config.toml
num_hidden_layers = 12
hidden_size = 384
num_attention_heads = 6
num_key_value_heads = 6
head_dim = 64
intermediate_size = 1536
vocab_size = 32000
hidden_act = "squared_relu"
norm = "rmsnorm"
norm_place = "pre"
norm_eps = 1e-05
positions = "rope"
rope_theta = 54400.0
rope_fraction = 1.0
qk_norm = true
attn_scale = 0.125
bias = "none"
tie_word_embeddings = false
parallel_block = false
extras = ["capped logits"]
init = "uniform"
init_std_qkv = 0.0367
init_std_o = 0.0
init_std_up = 0.0367
init_std_down = 0.0
optimizer = "muon_variant"
learning_rate = 0.0106
lr_mult_o = 3.0
lr_mult_down = 1.5
beta1 = 0.9
lr_head = 0.00707
max_grad_norm = 0.5
warmup_steps = 130
schedule = "wsd"
decay_fraction = 1.0
decay_shape = "linear"
final_lr_fraction = 0.0
batch_tokens = 32768
max_seq_len = 1024
doc_mask = false
train_tokens = 276000000
max_steps = 8423
dataset = "wikipedia_en"
MLP neurons of a small language model. Each row is named by its layer, matrix (up: input weights; down: output weights) and neuron, and shows model dimensions 208-303. Each number is 500 + 40 x the weight over its row's rms, rounded and kept within 0 to 999. Numbers have three digits each.
Before each neuron's rows, "raises" lists the tokens whose logits its output raises most directly, leaving later layers aside; "fires before" lists the tokens most often just after its 100 highest values on Wikipedia text that the model never trained on.

raises: "==", "|", "====", "===", "take"
fires before: "==", "===", "-"
L9.up1263:477558505510505454519498495417481464484496511499508475497509491473477472518463544440520532529472455497559457492568538520455476612382531478530549454441519546416510481515541578500507478501503455582550472523503422459514493562478523432526524535519517553446495462488540538456480558474529489441
L9.down1263:536566472498443520449453514510553444483481540520520452456518502452488541555412534432448441565436551514428487501465463472537531584531473504534476457505514406473476470447528505517546587464463481473522466511472526478468449497475527525488457556506444480475470535485444542446430476546508432519

raises: "\n", " ", " “", " \"", " Qualification"
fires before: "\n", " "
L9.up498:503535487501526401501547491547433467452448439446508464512581449457504518529451490560506520457446546558492546496555515490501512514546459498493498568447496540559510520475535461432528505493476488441476514423519455483538492415508478513493496470508535511543492572414510502444445473497509446537
L9.down498:507491494538498480484558531516486415453483467528406515447511508530505450546474524432581455570509532513546562546477496539516482461542497551492478496492561500512493543493540472496533513493452466470441470457455496473432573526456504417537512483485446455448501513450557560551489552514518513483

raises: "---|---|---|---|", " Result", "0.00", " history", "Disc"
fires before: "\n", "---|---|---|---|"
L2.up674:499481470410483499564498487503495572444550488512472496434469480510494537524501450476504391480435556497413485495514536533477503536482494547481450532489539452453533412504523540478443525453568497461524532539489466469501444448496541564546495534485507437585537501505493533538533496537459464473
L2.down674:450485518516518539527461528466419542461491464443509489463520540485494433482431499442452589545486513488430460480508517498493492477471547508389498443554462467531537510522517495482507475469475478476570513444519512483531512541459510510465519454494480379610506484501556483525545451512467511517

raises: ",", "ties", "ging", " –", "tam"
fires before: ",", "."
L9.up274:489449426464524483559505505505476524485486475445506521514485546500515477537535464461546441592492424506527526502477496536419470447559514532546512440459539488519454514432518448528569506602444526534463489475547477440496503560507453452413439447564468459479492510465512472499485455488557499525
L9.down274:495526542499557502509456444489539466466481455385420502482496497520460505471435581488516430592483526465485531535561565504461468540483517464499495482502493525434544537524505524533496499518519597519525528464480523400507540479569436540448503532556492514471470533504452528434453538540474493485

raises: "ant", "ance", "ants", "ur", "ging"
fires before: "ing", "ation", "ed", "ment", "er"
L9.up1411:537462486475486477501571517430464452505515435465452464532453555513498568496444506579458434479523521483417504468465430514499503467516521453497494519514413554511558472504540495503464514501466523494542515523548523540601476492460482474470482478526530523451466527482479561500510496493419494512
L9.down1411:504483463475500513527490509484505529446511520491447526558530487527528486468554432539493557522419507441493550472569494480424453483489530565549475517439516495525481451471494531497453561473477466506505517488520477547526466510503493482528539569598429534521510505579505518540567445521532529480

raises: " of", " for", " to", " against", "ulation"
fires before: " of", " for", " to"
L9.up1453:535480540426490477497519467520496519499490535487508544500511491531572569515436525491490445526521501503561543478560472499486552473492529465517549497455455444576452403529497445538488549558527604543438493476471472450512450489535455471471525483496501473497506486532453511517564520545529505451
L9.down1453:525532558517518531492508541536493429470514512467514550608474459434508509484430441554579509521484415594455484536524488512465492419447505445448536525523496497544579571497493493541492501518446504482498451458432482434502429564496451509637498495492513490504539533513529574480544504548505441520

raises: "\n", " ==", " Total", "==", " /"
fires before: "\n", " |", " "
L7.up1205:531530445475471464477509457487495454523533533403530522501528484425544502582514559552560463487488525537484553589517558497523463521494496491551499516502496463509489513542496437514472547412532540477492539446517509538558493508526495505502443430460510480532513571473531474455479553559549469458
L7.down1205:503507511432498502443541500424575524513531439537476486423518456505498499510499447461514456575484542484474516537490487512435465489517613537487525547502531582530512594540536457433476526517462463496501448483538410502569474523510492471392545483510537547467478448478550473470545483523440502519

raises: " to", "ges", "|---|---|", " door", " himself"
fires before: " to", " by", ","
L9.up396:522493516498456437408511541495463481552475498498536458528520480554568474482482506498481547534486562526476527571498488523576503529500418577418607492411468465557497486460439517538520582519495513449537556493495536434506550468456483474519544491531561533461535463520505504556489515503507543488
L9.down396:501470429516496565525505508517494438474505489566532467483436537474491471464528547537581526510482530471522485484531463501533475500506503530507436488521527549491499461504458510541545520424536525524477548506553430507533520489493428503563508470554489484489493518364530466559557467536497473511

raises: " July", " May", " August", " September", "'"
fires before: "'", " May", " July"
L9.up903:402515527459504518468550538481447505565504484571457498524480545511522504529523473542562498502500485497567542565506442489483457436443513489494561398487540484530471460516451557532476465532539454472503504464502415452503551525579522498492546584506533479545512492486419410558513519466584472512
L9.down903:531545490494532555532584469448496487522517462401527552521509510472502528521457489517523570498552461491517508511474471459491434519484507545526495498533483486521473494523571509421436485470578448462550486565485518556501446566593527488506530461477546544480518479458435521475577448492509476445

raises: "====", "\n", " ====", " Position", "hop"
fires before: "\n", "The", "-", "In", "On"
L2.up774:507462584527510438574470503537490571530461484572477521525419514510462522539482569526499560496469483433579494472543401456482456415518469465462518449520516490551565499524464448514465462495493449541555418489476474475546516430574532550475470528529520544569583542515580500488509558499530483490
L2.down774:534524512502451507533447534538449601502476543571561538576486530579503422496501440454530508478517554556561459536518461509485463532522529454448449463506568485484505540519502465525532435462440484533471471483550425531469495401479496484506574516593482425538482470532499494503479528451484461534

raises: " for", "ise", "for", "sh", "ments"
fires before: " for", "for", " to"
L9.up973:505524513415474477466497589494510501554483532507501486532504562554502512499460627585563468501538513559469531505456421516561512495484503482522526455406534492556507526512488460479476527606559462479576521515540522501516477512481505523562464455453514482537503501538574527481515556460502590457
L9.down973:528571505490571462525491553469509497422541473498486532491474428497513571443465460513499466574485540539490505537457437487528512528477479439522535506509524498577550556545459613544509500520505508498546435580436555451575437549467473540523528466483535509504523575468542543534508552522475499446

raises: ",", "Plot", "ants", " behalf", "toria"
fires before: ","
L9.up1074:512537476448546485447540539525439511467559472514481530528547498456493494473502501464418546492580536566543483503513479479488500512543512505528463460454450438449522514478598536378626478500521478472533440510516569469519543529489492445373481570487459406405490482461503526488561508526538493443
L9.down1074:476538480511500482471532481464465516508501574524548422476508491518450520523507608509566431516450499520474515509498463473494567556532518452545489559483474507492450480517464534555511507422512501496490561520532497507428465454593461441538505515495495472464524447479581476527544499473482518567

raises: " States", " of", "tion", " Press", " code"
fires before: " States", " of", " Press"
L2.up482:524533481456528456541454507482545522452532443469435499524482591473441540545458492532495487532554608473441568553460535516498538514508492560520526522516443472521516468521473484602468464550499456527479546558462501493506523563524514485519532469388532505510488457484461443442495461506506478534
L2.down482:502504498503522559488463557558630495495535497451475533488441485447526533502458537448447467526496458486509524527450423562429584446516461534561446502528502507514476505500486431487511453492482448467427448446471517533567451544548435529543409501454474502546496485514468478516523534535519444495

raises: " of", "whose", "of", " features", "signed"
fires before: " of", "."
L9.up361:502516516475529454515488502436520518421502489537498541478455491528519441478542511533511525477536518477475418437568463506533621520490506517528489489452495528480417492449461532492464509497565476528457492444563538495470497486535435480499532492472556490454430421528525504461542546514455574529
L9.down361:488531517520551500532541457491496502478462474471479614487473538455533584466466595502511514586508506452522522449534504515476530486455547480541515461377466463501447453457497499517589609461471522456574467494484467504482569468522509473537453537485489529446515533490491524430523453511557455475

raises: " called", " known", " referred", " simply", "ode"
fires before: " as", " known", " 800"
L9.up160:497526526491481521571515488426522407544533452495491495472540570537530547536444459492520488451543487555571479421526498547521514600535529464567445478443463575472493509536493541496393544427451503503547518483484492514504528494504452499466449501530433497450463577544541529447507574516491534514
L9.down160:508519544505511514571457522509654409541525483462495504503465479445523480510502569486518530496496460509413511508524526529526491526486532480512464471561452477514382514508449493488461562453457563443511494452501407499537415534540439436502531510495498495490553562614455491510508468526455502473

raises: " She", " Her", " she", "She", "ial"
fires before: "\n", " He", " She", " His", " The", " A"
L9.up57:505434520618476541547517572494536506503497473550536471476461522472483500502606421467542503451539479465451495453489561443522511432503518514461496466479563480450422493512514525523551544494530448546505520512482496493543518536510554430568520497409503517550466492427464550463493533491522480517
L9.down57:453501557441400516538500491475491545465474519435469453543492470478512514473496484460528584577493440486500483488504511438452476517498529480486453557506444500527532498541553494533485504503452491508453548550527520557566543453504501569495527478451484540522521557516488524462553529500476446459

raises: "\n", " (0)", "---|---|---|---|", "unt", ")"
fires before: "\n"
L7.up657:566482570478563455490468450521494456461423520521469548421557449501461496540478453458539488515477521519468467486514571542521513491536506434611513498481528544493541549471485582460497520424501462539516499529480495456461446520533522459458536504522462502495521553411495529568493474485468483568
L7.down657:512526529467558563532463522461511512432448506496537517523500445489434585443468478475501452571500610529516510506533525510442575514491573474468554469463523434504562496530497465495541572537483444494581499480502530514520461457513565521438532474441574469558504519470499602516437513527455460513

raises: "\n", " Years", " Location", "?\"", "According"
fires before: "\n", " ", " |"
L7.up227:544518466448522544533583512476495520530507462502492565517516536507470470526480409474570496452447534512568477469465475442451480532517551472534463569533460501498492560538477487476487464457557443506519540522460460528495538499487480519458451490558473484499532554472535505446497503473481474512
L7.down227:499536499427494417546541410537445524489461545519586456467514507431443541469492479522529480485487548468506497470520499505474426493471441433515454466455501526440511515496542451439460430501473471498518433537526494500492485491505482466466498510563536494481534533527517472549484498526480559489

raises: "===", "\n", "==", "|", "ty"
fires before: "==", "-", "In"
L2.up264:499503490434479497453528454543465476457544518436502466506487544432507494474559513462482502534498487443536486461462514509498535576512498515466537501532514485544480542497479493485509564529518504450534510509520488515476526492503515486474529528492519524438487530502507514488509538557499465510
L2.down264:503450516480536384443504535491548481510567563555485468459512500437497497530551432503490458516459491420545523500483487497514498578507561492461530460570455533528505498530463475539447539459455561545542571529488506471517553473505498460557482523504465432426500521544565533462491523475567543480

raises: "\n", "==", "In", "On", "The"
fires before: "==", "In", "On", "===", "He"
L2.up955:456499511488506525449542520551464520522506505469457495507487579516452462481534512501434545554506565506496517509558545502481509487524501462489512483502480482479451452510477473442557441531434558509534568463495516455444523463547486476505448510493422446501490563464496484434466543561559553568
L2.down955:422495457549455506470475588540464510500494574432523469483550478550493519511446484495482522475440532545484565549502482490514447545542580491505497468487494420460484555515479518547485476479434561533472477577529465512455529533501546517544557502530481454476492461456545499480479481537548571496

raises: "\n", "In", "A", "ub", "Following"
fires before: "\n", "In", "The", "On"
L2.up806:497588561517472493469511534550492454493474478494525432497452504505591445546443563477531441568501541499511506401566510446523508442539449532508498519480489546492505514556491478499456456451488472517474506493478497501414486440526462518477527541576521485444514561429521547455578469570528572536
L2.down806:507480484542489481522470493533425532486473448489545522532472403508474471510502481495493553507467564518513567538480434567486482560557529472529488508516543453514484542525541505459523451541474497505474447567504490477525511484492506462484451521558441429517499522557465503466465529483506503497

raises: " they", " he", " she", " it", " these"
fires before: ",", " he"
L7.up665:533497550470564471484488535516529456528437572611477528513502437483462522556507470436510461484478497617547486495462470576501526523411472508421502530564485556560454462534515545532542514515495512513555552491450515486466492455433525481467500474549533481601499479482496479562480461571500541542
L7.down665:469470474514520517547557495494502515519541507551456437539536605502410543543476457475561502582519555462558505473483481498487499554552453478493470516476595551508472482495480436506484508536443442552509436529564514492508448510508453457481554552497508487540559430439525525419502479475556500435

raises: " of", " Of", "ous", "erie", "time"
fires before: " of", " Press"
L9.up651:555503537511480515508444463487444551422554520476507542508539493436439526485492491551522518544472486512482587491528462527578475467486509548502482412436473551508495443484517460542449566579524505517520572514564433485454507511493493497438462568557470519495546465554453486456448546518506478482
L9.down651:547461514449522494410496490579476524415457482505528569531496556532499523460421426484477518466521491497488503442530504540480486506495575549489531502455473587516501578509467533499539505505479520550547468432490506504498521430437508513519458491466556488463504531575521573476569530466503529470

raises: "==", "===", "–9", "cular", "–7"
fires before: "==", " MF", " DF", " FW", "==="
L9.up1193:513525517467431520530484506500535540500583531487491462547601540512509565494506491491481523553503479514512462523545483537431470585418545502529482393524534501467445511467465605486511442461497534527538422454546525538487495551524526422503458516554510475439472531505496539505527461485495532493
L9.down1193:479561549515467502438494459546536496489517439482527528467462537496491446520492505495591471565496475482502465512522464434478467608414514523489463533520503491486473509454459576495506480560502540516559486514449517581476514566474423431509511544503465545556496522532444457524467449454480490537

raises: " Total", " Career", "Total", " (0)", "tica"
fires before: " ", " |"
L9.up1464:536431532471542462504418524520550462525558530518448454595496493509548496463524473555519505468527508511441484461563477508522491509483426535430411554491510528574468521533552511503599518500568528480394502548612448464483440519510512468463536479470503562487539576477490509553485545540489504561
L9.down1464:541510485500545487475480454522548506528537500492457517504460611487465453569500476530497467616532560546494503528508475505472497521495494466538441507478522481535463488505507510534518533447561445502530570514475505497527476579506431461512535539488529509486601573541507477453490502505517412469

raises: " July", " April", " May", " June", " January"
fires before: " April", " July", " February", " August", " June", " January"
L5.up684:517596550404511487561624535483470516539475556525444368443555556550518556521541538508482545481491509537480513420534483483466483468490522509555503412544477411493486442501541502469586440500478479546532512494545498503492504445483506508476558575512556501543477505535516556535465452599484555468
L5.down684:502522487471500488551572494534541570450522476417439443514482505498456507512579493457508476504435522496503556478472491542564469478449533532505528432471479435480492502547502533442486531560471408452487535548480500504493442565513454536481549546486496464482464567465531513527487483560500453486

raises: "\n", ".\"", "\".", "—", "|"
fires before: "|", "\n", "-"
L2.up608:584534528508521490490505434485505496585419438492537561459450490444534489486523572491543545574463488522484512470555520445498485504511495479443495550437466506514407495462470492515448458477565481461489515601490458530512458555516490445525520568393518522482504586465524563522479475533523434531
L2.down608:516530509534471474493491516549542537546516518478546551559512472462515450525482528501517473561533580497470477556450516573488498575533516504470467531479520497459509484545540480532587530502468532535481523557547499531523444494473467514489471490535515402514449546407514570493494412476543529473

raises: "==", "The", "After", "===", "As"
fires before: "==", " ==", "|"
L5.up1085:463524538470459446516549516429515454500529484469529495435564496528428529544535504521467550508438511451485512452599478529431489548532503527531469521516519489457471474457496585493522417553491442451447501508445511512481517506489475475514466586480484492520543438486459483381528488558465539458
L5.down1085:426501526509442546489454512462501525544474474439517462493505512544484501474451502543489483531479542475478465508511492506428551561477500454576509468503574470473520459558467578564498504514485535461515463529468567502436460510523489532501513479506435392451520452510517556527451443550506475478

raises: "===", "==", "====", "In", "The"
fires before: "==", "===", "In", "The", "He"
L2.up457:521541523485563445506522499498494494552460470541469444502516524525598447466477528524457508591449563513448503511543549491487495572533484458465490499528507527435474475546426494473482409496466455486436567473475459463493472423553543502542512573574469514464606502546447501492479488507497500515
L2.down457:443460528541479510500462531554466543524550464473500508489510533558456510519458507444436502474451619526502571586453485512556515559494415472561484423503538455557536470453554467528533533508450464554465517506457513465438470505539511520505461504530537499520472493516477512500480524522560459481

raises: " it", " they", " he", " she", " people"
fires before: " of", " that", " and", ".", "s"
L9.up0:543575496503531535603522501512477441494507521559526532486535466567532462464482528510473545546512504556542407439545534507464573457514491582572490512442563472558461488493510452467475563473459488512589484455527486447508486454538448457557474513559568470495481484505409522564535527552459484558
L9.down0:559549464500488508541551475418484480493503552600466432488515550525446497500508487542516493497448531490545469510471486462493567494500511485515504448459545460475455446498436465497474445561524443524555436482531562478551490484511436520470405501493467501493578396439487547482568523487463533465

raises: "|", "|---|---|---|", "\n", " respect", " quarter"
fires before: "\n", "|", "-"
L5.up221:466455524476562492539517485440516518518509456613473492486584549555576486540504492396569487521539540536515546493512547486546503495453402472503512476493498471536461483457453492456508424508484449466455512539526549569548451520525546465491555492498457519492507533489384477473516456617567506543
L5.down221:551445480496461453477464532495501560452478480496490529483469552476514424496562568444533485447531480496474400484452503482476484521501461518516520487501534532528485474517547439484549565470537499474507568560561540459486561573584447511474474472442564454508511557506458564469494476458472494504

raises: " of", "dom", "s", "red", "ware"
fires before: " of"
L9.up1202:572475497529500484471498598451486498492429523585486575500561516536459509448513550573476495514503493548524490468462524556495521472533525482552609490521477513520442515454536504564533515511484491499463586418537503549481548510499477476527529516456597432495418500523498517532565567513484506546
L9.down1202:511482520472549487450569531514534529525506444532541539489456479447532549448375481528478549492512475467519543448508443470543503553460530508501528508574499488498423481539486448546518478501460480515511443399502500512512454555517483469563462480520517465564489485580527566458536450456526458454